Weights of a small GPT-style language model, trained from scratch on English Wikipedia.
Architecture: LayerNorm before each block, learned positions, biases, tied embeddings, attention and MLP in parallel.
Training: a variant of Muon for these matrices, 637M tokens.
MLP neurons of a small language model. Each row is named by its layer, matrix (up: input weights) and neuron, and shows model dimensions 48-239. Each number is 128 + 24 x the weight over its row's rms, rounded and kept within 0 to 255. Numbers have three digits each.
After each neuron's rows, "fires after" lists the tokens most often just before its 100 highest values on Wikipedia text that the model never trained on.

L5.up62:128137090133122085169114148114088172139123140126098139139122118145096129156102147170129150155123162089156151098144162125174076096128146143138169158126111162148124145108146149090147139049142114087171129105075092115084139079118119109161119129138145122092080113154103157037158157117108099125162106136116081111141148150153137130141127140153135104119073136131120172169184082096150117114095152134119161113118109120132143143126127148111099165116124129097134079142154128161134150137166134137092100136115110151125158143152119132119093144113113120108117146139129144102127101147131135130
fires after: "c", "or", "cc", " a"

L4.up421:164162100096151160125118085131107174127137140085146144106142120127148112180155120107101112146121150146145163124131146134107174121102185132137156085099099139131160118173145145158136115082152126102122113092093103146115135107167130193153113125162087132141131148159154106099123167127072088097124100133135081149129123101116136149153116151119136121105127112068153161122137165105143123141145093126183143120106145132148122131117118126125142136110114144156109109137166122129119113126090144185122121133151133132121091110127097147123096154111122133139122138107122117114126180113082107058
fires after: "f", "F", " f", " U", " ex", "U"

L4.up517:125136125080131104134109147123110131143151134112076129114104098152128109144110121085117124107142132129136135152121127168126140117128136134097113085157122104120131139134122156113174136104117077125111147121136158153096158122138158100096164177157185121191113087153143120113150113125110136141125139103147151157131155097146121147091138141105163127121153214087094137103128139105120130147133130197141116099123129149143120149154139090162127114104109127135168121089127110125159129147090140156132102147144107135112123100134092208143106112158155097121149127146113132124127187083086122114
fires after: "r", "er", "s", " S", " R", " Sch"

L4.up819:134095099141104127160079122107128116141148093084098126152119129123101123149112095098143132141123095116123166099152083146103126123110190103122109142153168103112151104120101157156121136090117114178159099138103174152150085137109124124144133112128111141092107154088142146142122116147150138079106148141108121129054087083119129119107135159105170129146103138126156099138135115103109185118141167160125104104087174095152113136150105122117101090114123107174157117130156106171126132114098121132144152137135156122181090111117148145138132120108131097135120092100147115100131093128105130108
fires after: "li", "le", "l", " de", "ri"

L4.up140:149126154138115104125127145132098117137149125107103138105128124089150123155144112108106139099145089164077090133156143159148129171111138088118121095142131102098107131122135131144086163095203129122153116119153129135124108105157091117147136173141128162131130154103153161100122126146113126119111116132113137147172107136142095160095119128112154138150138123115136117157167116080077172119101206151146116139108139132159129145133115091078131099135118128138154112097146091115129121136139162111113156135143113170136153121133121122162132109139126126096138129109138108124110096146149140141
fires after: "le", " Le", " De", " de", " Li"

L5.up23:103139101132109119132130149116137116129116140069136149136137102152124129131118114081115137173067110125079162117156132123089115109142139154129142135147148107142110121150074118145087200113120121143131122091124124134114097119117180124151090105116120120123108094167169161095164146177133071100128111169162138103130104120109126139134121144138131142132139093151146149134103083142136102151146151120186184116113129125134157162103116140149102121155121125123142143117121145168152123155061140146141109120164139116095108117141122118119139137113123115120158134111096119136155124146132139126
fires after: " ", " known", "n", "en", " (19"

L5.up867:117107130158058129150133111131128118143132113151143148140141097099151172125143150108112135128136134205163119105112142142100112155160095094093099134121139137099126106098149111151113123146133134100099162149112138131161132122116105153109118155128164123146126119083104073123143106165126132129100162140096186116178124157157117114115129121160139153121148121094117136152081145155108146096098169143086115139152122138123093095144137111116110110164127126120113096084084107110123128134124116084120123074133139119126143117121158111140131126147108105105115090105124107094119136154150118113
fires after: " an", " A", "hi", "en", " An", " Ma"

L4.up795:092153091112114130150103134126151158129099138133108134173101160121152113119165112077101128161176167129108129125144130093164170141132116142128127115130163149130110141148150144122101131131100141143195143133146076160139136134115102160094090094131163145146123150116142145135176137162177081112148131146127183129112147143142127129094128130143100114125118189122145142154126124103118135182155103136141141130137084147136138089109189114101119151146122099155134140107124109175134133133118159149153147098125155158101153095145127106126107151116131122152140136137084144129115140122096144103
fires after: " ", " mo", " ma", " co", " ex", " po"

L5.up1:127167156112152122105110161138113128176128154120162140135136137125089138096114127148108118147128147147163169164134121156113109104127123141154151127137102129147107169122167113136118108122129163119143140146165050120125098129146115123090114123136168166132135098115119193112138080181140133111106119087124083153129122155102110159135110110132163144132130124149140089128131143127137106099105149098106111126141156114138127189138137141144176113127142167161098110132133149129111126147116113166154092106151160141085151121130150122104168130152121103132118107104129116133100099132121127140
fires after: " ", " S", "s", "S", " A"

L5.up649:135123117145149079118086118139104145141107125136151120084136179051112105090136093150111161136076128138153138122164108139109114120161139084101128134105172170136134189108141117093100140129133161091131133087075110117091099129103164103117113151119128171146109135136132116136145119132136094085131152152091128153109138146147116136139118112106103089184144177115112104135129121138127102128097169128141127107148120096132156142135104121127103162133187113166128136129147126163177113135114123157141146110129118138118110139095152134088152121115106154168120104105140118119087100154055106138
fires after: " ", "\n", "S", " S", " the", " H"

L4.up347:113149176139096147125154075159091165172165101102122131107109104136139136103128122131105114151113141160131146102117092114109142135144079076130125105153133140150108127153123159139142124133112169106105162127102121118130138118128121144121111171079161158134114117109116134121105127118096099115127172181123139114152132145133114115137113176180131117120125141102163124121107143115144169125101146110121133057119123166138128059104132154158142175127145105182155097135104150121129153145109117119118120117207147118127139148132119113151119109094140111090144099123133109143116097151160116110
fires after: " A", "y", "th", " An", " To"

L5.up306:114181116174136156134113109119127152147080108110128132111169155135127159149120127133110111126135118058130116169176117114078115096164119095131094122132179110157177131169121136128077111159145135110068151126117114106135101122100131136091141132123146148115129149145087163164159155131132130090115161109159110130147137107131092135118133124127093153148136138107150124048100148152168089155146109140124119131076157136150136128098115110155120110110105150157104141123110116116166146129123114094137159114103170137138120119095194131116159116107121119130138091142142114111111144179137108114
fires after: " ", " the", "-", " in"

L4.up625:124199119077148120137105119124111114141116171072112143150191145124154131109123123101102118106116084146137124109123116113124161112090123119119088107153160136173156106130100074151129168116147140147181126161128143133172143125096081107127123132122165133128121144170134086157105121183147118131151116169082151122154135146144140145142120148152109092110101119102144140159160105099111160127123131102163146142101103127118141129133122153116135117138129131147119099083101134154092116122116138120144121157152130098132127134146143066152172105147078132071126129144088078128156136127121136134
fires after: " ", "en", "fe", " po", "0"